config = dict(
    num_hidden_layers=15,
    hidden_size=224,
    num_attention_heads=4,
    num_key_value_heads=4,
    head_dim=64,
    intermediate_size=896,
    vocab_size=4411,
    hidden_act='quick_gelu',
    norm='layernorm',
    norm_place='pre',
    norm_eps=1e-05,
    positions='learned',
    qk_norm=False,
    attn_scale=0.125,
    bias='all',
    tie_word_embeddings=True,
    parallel_block=False,
    init='normal',
    init_std_qkv=0.0204,
    init_std_o=0.00372,
    init_std_up=0.0204,
    init_std_down=0.00372,
    optimizer='adamw',
    learning_rate=0.00241,
    beta1=0.9,
    beta2=0.95,
    weight_decay=0.11,
    lr_head=0.0117,
    max_grad_norm=0.5,
    warmup_steps=315,
    schedule='wsd',
    decay_fraction=0.264,
    decay_shape='linear',
    final_lr_fraction=0.0,
    batch_tokens=131072,
    max_seq_len=512,
    doc_mask=True,
    train_tokens=563500000,
    max_steps=4300,
    dataset='wikipedia_en',
)
MLP neurons of a small language model. Each row is named by its layer, matrix (up: input weights; down: output weights) and neuron, and shows model dimensions 64-159. Each number is 128 + 24 x the weight over its row's rms, rounded and kept within 0 to 255. Numbers have three digits each.
After each neuron's rows, "fires after" lists the tokens most often just before its 100 highest values on Wikipedia text that the model never trained on; "fires on" lists the tokens most often at its 100 highest values on Wikipedia text that the model never trained on.

L11.up624:119123121115106128141165144131155167156123087155085122162105100116131149163123117111116141112096175114111101108144126119127139122083076104138142114103100111168076152139099123150054122126102116108122119145105186091085174120152138125121146148128168149140103118145156142105134139099110104183
L11.down624:110141100124142159124128149103070159138095174115106145149153136122141106104125116126124127162132105114155147112091083132140135116121122119071122146129128149145083138086132129142092104103157118097134075135156132109102089121103126135119105188156090105129150138126150097117098106150124147150
fires after: "p", "P", "pr", "K", "v", "d"
fires on: "inn", "ack", "ur", "el", "omin", "ul"

L10.up46:105123068118109074106116137112161150178122125134085126122117141100166071139111151142118094129098125133108118130129117118097130119127126158103113129100121116156107164125080122116138112110161148112090107158086124096130150132117141141151084141129088109111154107106116096087144143093127156139
L10.down46:103094133143129094131129115116130124119127094134102153153128146128110112168123149092102104129150128115152131138160098192145132142130122179120133123149155110127130124145119135131177143096121124102105137119180119076157121110170172154122115138072108112130116140144138115130156144110075104098
fires after: "Mad", "199", "201", "Ed", "198"
fires on: "7", "on", "w", "8", "ri", "r"

L6.up454:135157133116135131140090118121098108119134108096144087109131153139113085173106157119115185122157139151142099079060106098110137130149183125143096122098139149109169150159093134159139118140108163114120137144097153110106129161137135115110081092142113108108111093129149085127095145132150117146
L6.down454:126121113134101096162108117162126119121137164157094116140147136131127101173154104115087129140087117149158180125084145119148124134150167130123157155121155091164140141135119111099158134095135093111095076136109205136122122106145133149162103106124153115120179107156095123083129151109118116108
fires after: "–", ".", "199"
fires on: "7", "8", "6", "9", ". "

L12.up313:119198134120152106154109132084119103075135130166119155122150156095180125135146161158136126106123154153102110110120157129149148127125150132163129070096158143123176137130091126118060140141103170126114097165178162123137136163144134085126126116173157126089099118127121133117132137127127126106
L12.down313:117152118126122157165107149110089135112112113119098118142107139128165104155154124140118136124099136143131116113131138102110115164110143128136069109123192115134113135140132154120111098139093161110106106201147134088135142142134124092139110109129156133098135130131130125114110148082133090159
fires after: "\n\n", "\n"
fires on: "==", "- ", "\n\n"

L8.up442:122095144152165154098156132112153160090133152139156150132158127132134164091116134168099102107116132141095101100146141141081135142091136115161084083137088114103136117096111152095136123061119121135101133135124158113089133179170140150114093148118153113123144112129117172130063144142176120129
L8.down442:141170124108134108152101127142111115127145132151166115133105107153136096160142125115117124133141131127117092123103094102138146121122129087121095138069151154134147135147089176184116100159131167155160129088105136139140103128123175133103167117158129143112107150177135116155143125168121117138
fires after: "re", " ", ". ", "ey", "S", "No"
fires on: "-", "| ", "ach", "n", "F"

L2.up245:093143116152123151130113141119111137115143166118114113086160136093077103112120159117148150122102175131141155127134149139172147132133142116131071066102091079130176101124094123112120097158102130119139108152149133113121166141140110145112154121132141081101101096151086121132086137172116128179
L2.down245:112112144093114113117209140132202159116124085148120129127071119134141114155106098153169127123159125112120154134126118127132112127123168113124143115135144111122104170141123112145135145120133151154130113119087120146105124132109127099099158160118143130172146115090139116110153145068137113096
fires after: "==", "===", "the ", "E"
fires on: "\n", "F ", "1 ", "Santa ", "FA "

L8.up130:139114105125122163156122092139136081115127121152107163136133143073166108143106139148135103134130110128157079128067145123127157145101166119135124114120152090078105152137072176121094098130087122088112104155094129087133165149142097104133090126135153116112164113094117137118115135099158098183
L8.down130:103124130130111131094123135173127178139129113132138120118092132130137092153127144101188141165122135130136164110135128168125092165148155126119110142096135134125127111158125168107134142143153126140184156112114158079151105143092151133099132096155141127140114115143131128133130117128123119128
fires after: "D", "K", "T", "Cl", "Sh", "St"
fires on: ". ", "y", "at", "ach", "ef"

L2.up420:135143125143122128112091146096123161105140111132070151104139144088071117191103145113126104138132184105128106141121126099131158112095110129111112100106103126105149142133117133125120079147151147096109120137118147107128157159185148141149146122145138080100143152128099077116151160157095110126
L2.down420:125136120100133147125093141129101172168117095128111109131072072127149104128122068126102141119160113114146162126170152091090186112122122159139126133110103126118103090154091177114145158161136121132156117140100135147125120149141135122131171155162120149127143135161113101115088150152055106119
fires after: "\n\n"
fires on: "==", "== ", "===", "=== "

L11.up556:155115113102126127164125117132134138097165126112135113129103128143099101140151094112148110104111111153112151114124152161127146121114162118146151132102136106146120129121116184116121152133108135142090186145083124144068081167128117104077095125144140143078138083089151106138127161157105129141
L11.down556:126128101167148175104103164110125139099147127099103123144125115160105135093171154148084107084157159161129109107119132091143099126122149062104100148104078183074120118155151126136102130124156104118138130140178115104133128121109172114141100116153120118143107125177125099103133115088119109156
fires after: "\n", "|---|---|---|---|---|---|", "Votes ", "identi", "|---|---|---|---|---|", "classi"
fires on: "| ", "\n", "j", "fied ", "J"

L6.up891:071157110115122123159113124136116067155135107176093150140133136141151129153101118114137156111111121097137063069155126113155122129128134116128176130127153145121158125119147134156126120130110091121140167142101142132136135158116142122157076132119092181099125147122146113152161125162116184118
L6.down891:131152128144166136167119122142167113135162143143097164138107130147147143113099105141142121127112164137111160120124134158113099128145100147112121109126159081098115118115119166104147120154152169127149156090122105107115112116151126139120180129125100113101135133136175121179155146109155147139
fires after: "N ", "°", ", ", "″", "} ", "1"
fires on: "which ", "1", "20", "\\", "E", "11"

L10.up510:146173149161109092159142173093101132115106128130120131096132119136107131155118106151115171156094093169140123144145107098147123129115101123137081094123111116077163137174127121159122121138125128151137142136110179128136171161122133149190117144144121108148136112171125154147097147123087118137
L10.down510:112105147099113180164127123131149115199099140098120152107108151166124127096127155104149148139091118131122151106104085119098107159129136102146125138164121111085133132117173136149087150128133082134150101106117113147119148134140115086121128140158121174107120172098121134133117146171144134099
fires after: ", ", "born ", "\n", "ar", "re", "on "
fires on: "in ", "In ", "ed", "rest", "fer"

L6.up243:102176134142116114113078162121111139122121173097136092134123148126126138108122161097116128134155125140127111136125138099137142133167142131130138064124161130156161150140109142113134107115128132134111096140145110112172155166098130113126135138174148090088124135075114090122112120121127137120
L6.down243:119116114103144129163121122126130139112161122116115147110112110161130110110179139180151136154117126138108147115160136158136157126123086128087125126155159105134098160150136088142105111097152138116133123147123127098139110124129141135138204101147085141128145146128162102163144094116103171159
fires after: "202", "196", "201", "200", "194", "197"
fires on: "1", "2", "9 ", "1 ", "2 ", "3"

L10.up190:126134140181110140130125133124103163103134114109070145111139129131093125140127131121147102170134157168157071152204181132118143109098144134162108119142137108164125119154124137166106135119127104099099138118106111123111108127145139130180160098156157140107123156165145147110076180111100109118
L10.down190:096097106075146134111110093134149141116108105145172103117144143109130087126153106185104149124109131126133123148150143146165134128160090132092122154154145120156118116092124113096116138146108134089112122149094130100174086124134143078120069135120144119102152097167133108118170140127106135157
fires after: "\n\n", "=", "; ", "- ", "sq "
fires on: "\n\n", "= ", "G", "====", "mm ", "P"

L8.up68:098102123137179126149170112155145161132158089151078127156168145085122168142147132159124123137097086100142095155148112123150151160123156123161130113118157113106145111145085132124103104120124135133116135132144139139131130122134068106125101099158125091099129129134113137104145136162164127135
L8.down68:160122103136112157139096123136180148155097122137166112132096106107128114085101158127134135096143125117151148135104157148085117132115101136137106122129128139138174184119127152073127134180185120119141113134124094145133099113145122131073159155094186148142092124103141139122144132085083135138
fires after: "R", "No", "loc", " ", "r", "out "
fires on: "| ", ". ", "oute ", "ock ", "ality "

L8.up330:124106133151136132156125135127143061142122104090127120112132116122164104107133138098119129091128140172137105130145104168108142121143119116138159110108134133144136167139130153157099121097109106163109149144115127171087176183151089117149136168144149107124108172098114063126137140103108141141
L8.down330:149151087100130099144101137097132141125133112119122093136166133169158147110121115124106162141121108107117109094168165105153162135129128111127126109136122153148112131150116113175118103131162121147107132108189144088130100096140094103100131142112126128112139147143121115144140153167114105135
fires after: "of ", "'", "F", "f", "E", "A"
fires on: "the ", "s ", "ven", "estiv"

L11.up303:123129144095162067143143117127128146140135069118089157087152138143119099117147119120138146148132133142133141096137126131124155116154171077115115125166142105113091130137114128145132128100144122092105111150110121118100119157173122093152069124133172120093150146143130125111110200123131090134
L11.down303:150098114102137150150117090115134152143102129135132121109096124137149105130155097113098129127152106105168142140103163149158144075146130116142140148111142093153150142129119163133173127147136131045106161121116129094085100123123160106147135113117116092130117171121126158109151181121132136094
fires after: "\n", "A "
fires on: "- ", "| ", ". "

L4.up168:114105105112110107135144127120091150152104096109091114102153143140121092117142144156116151161137113131140140146117132136111148117121185090156133172119163108149136146162132164158120066101122142111102141141171147125098080142143142063139136157159114088117108107122139151150126164086114120147
L4.down168:162143143120104122128168136101163167148113138124110135150144104098103111125124153097145146113066112123097149106125105142178127135152152118141103128142124145126119106055103146120108167135110094083152122119097131124103172095192122158086098116141095152127156154130089128120103145148099175114
fires after: "\n"
fires on: "- "

L8.up222:159129121126117170150126130073109095142093142138087148122140146135138125148128116111097146122150170109180148156125127115134137151164154156163098065077097118122172132117116152104132108107143138117113125136121169121087102155130136113090158092162170140124155173153123168109091139166149137160
L8.down222:147164119084143096088103130152163127116157116124181118114131111128115120091099120125105122139151136120103114103145103122115110130160117122111129144171140115149138147184118134150109132157155131117153127120098106134139145120138142141138150167120069125124088119116101129146083116095108123168
fires after: "M", "August ", "acc", "December ", "November ", "ash"
fires on: "202", "ur", "ul", "201", "ath", "200"

L6.up555:110139133165125102127129111134081117126126134135126122114112169135165094133154108151076147088143132138146141118181120099126129151127102126133123133120099092095177096148112120117099096171105133118121119128125166157139169150155131142165120102085097153121110138140128131131157137160130107125
L6.down555:089114182140144123107143181121139137084145161152129173110131095121096167160114148139189088130152148142084170130105143152124134137155143118104117128116133150131133157111165096099131128121128106125116091144193120091116141151136150134089117110100122097085142104120094137119141133129128124133
fires after: "–", "-", ":", "born ", "ed "
fires on: "3 ", "1 ", "0 ", "up ", "'"

L6.up479:120142160104134099155122118102116136110110071119093074137141139101115111141101129108162142113116165134078121096125138098150143116127136139128111157133170133136098154151068125185071086100114128099111122139107145117113145162149155108146143093107124116078155104116140128139126176133150136113
L6.down479:117161101131107127131134054124113144104154136135150163111114097155140147141159098106141135160156106111080133103105118154159159118103129158113128148169121122131141130126139160074146143158158126079123178113156111142083121092126120155111136082095110132155152155129149148103155159129134130107
fires after: "202", "201", "200", "199", "–", "0"
fires on: "\n", "| ", "2 ", "4 ", "3 ", "6 "

L11.up338:141124119117120146125140125155124136158105098104072110122096109139147145058143176119106105124174154086184120086117109117134130065132115149115133120159134142118106129153096137112120106110157145158107092153118114150134122124138117144143149117136133139114107123109165146126119150103103163102
L11.down338:165085160103145160116126105149155149113142112134125148125136123106139080091098106125102136144114156111108114146131145113078164098134128138177119146128117103156150122171113093130087154129100148130150106154129122164117115163143116121181077125115064104138131175096118074109098157121075116108
fires after: "- ", "; ", "200", "197", "202", "\n"
fires on: "3", "200", "4", "199", "201", "ing "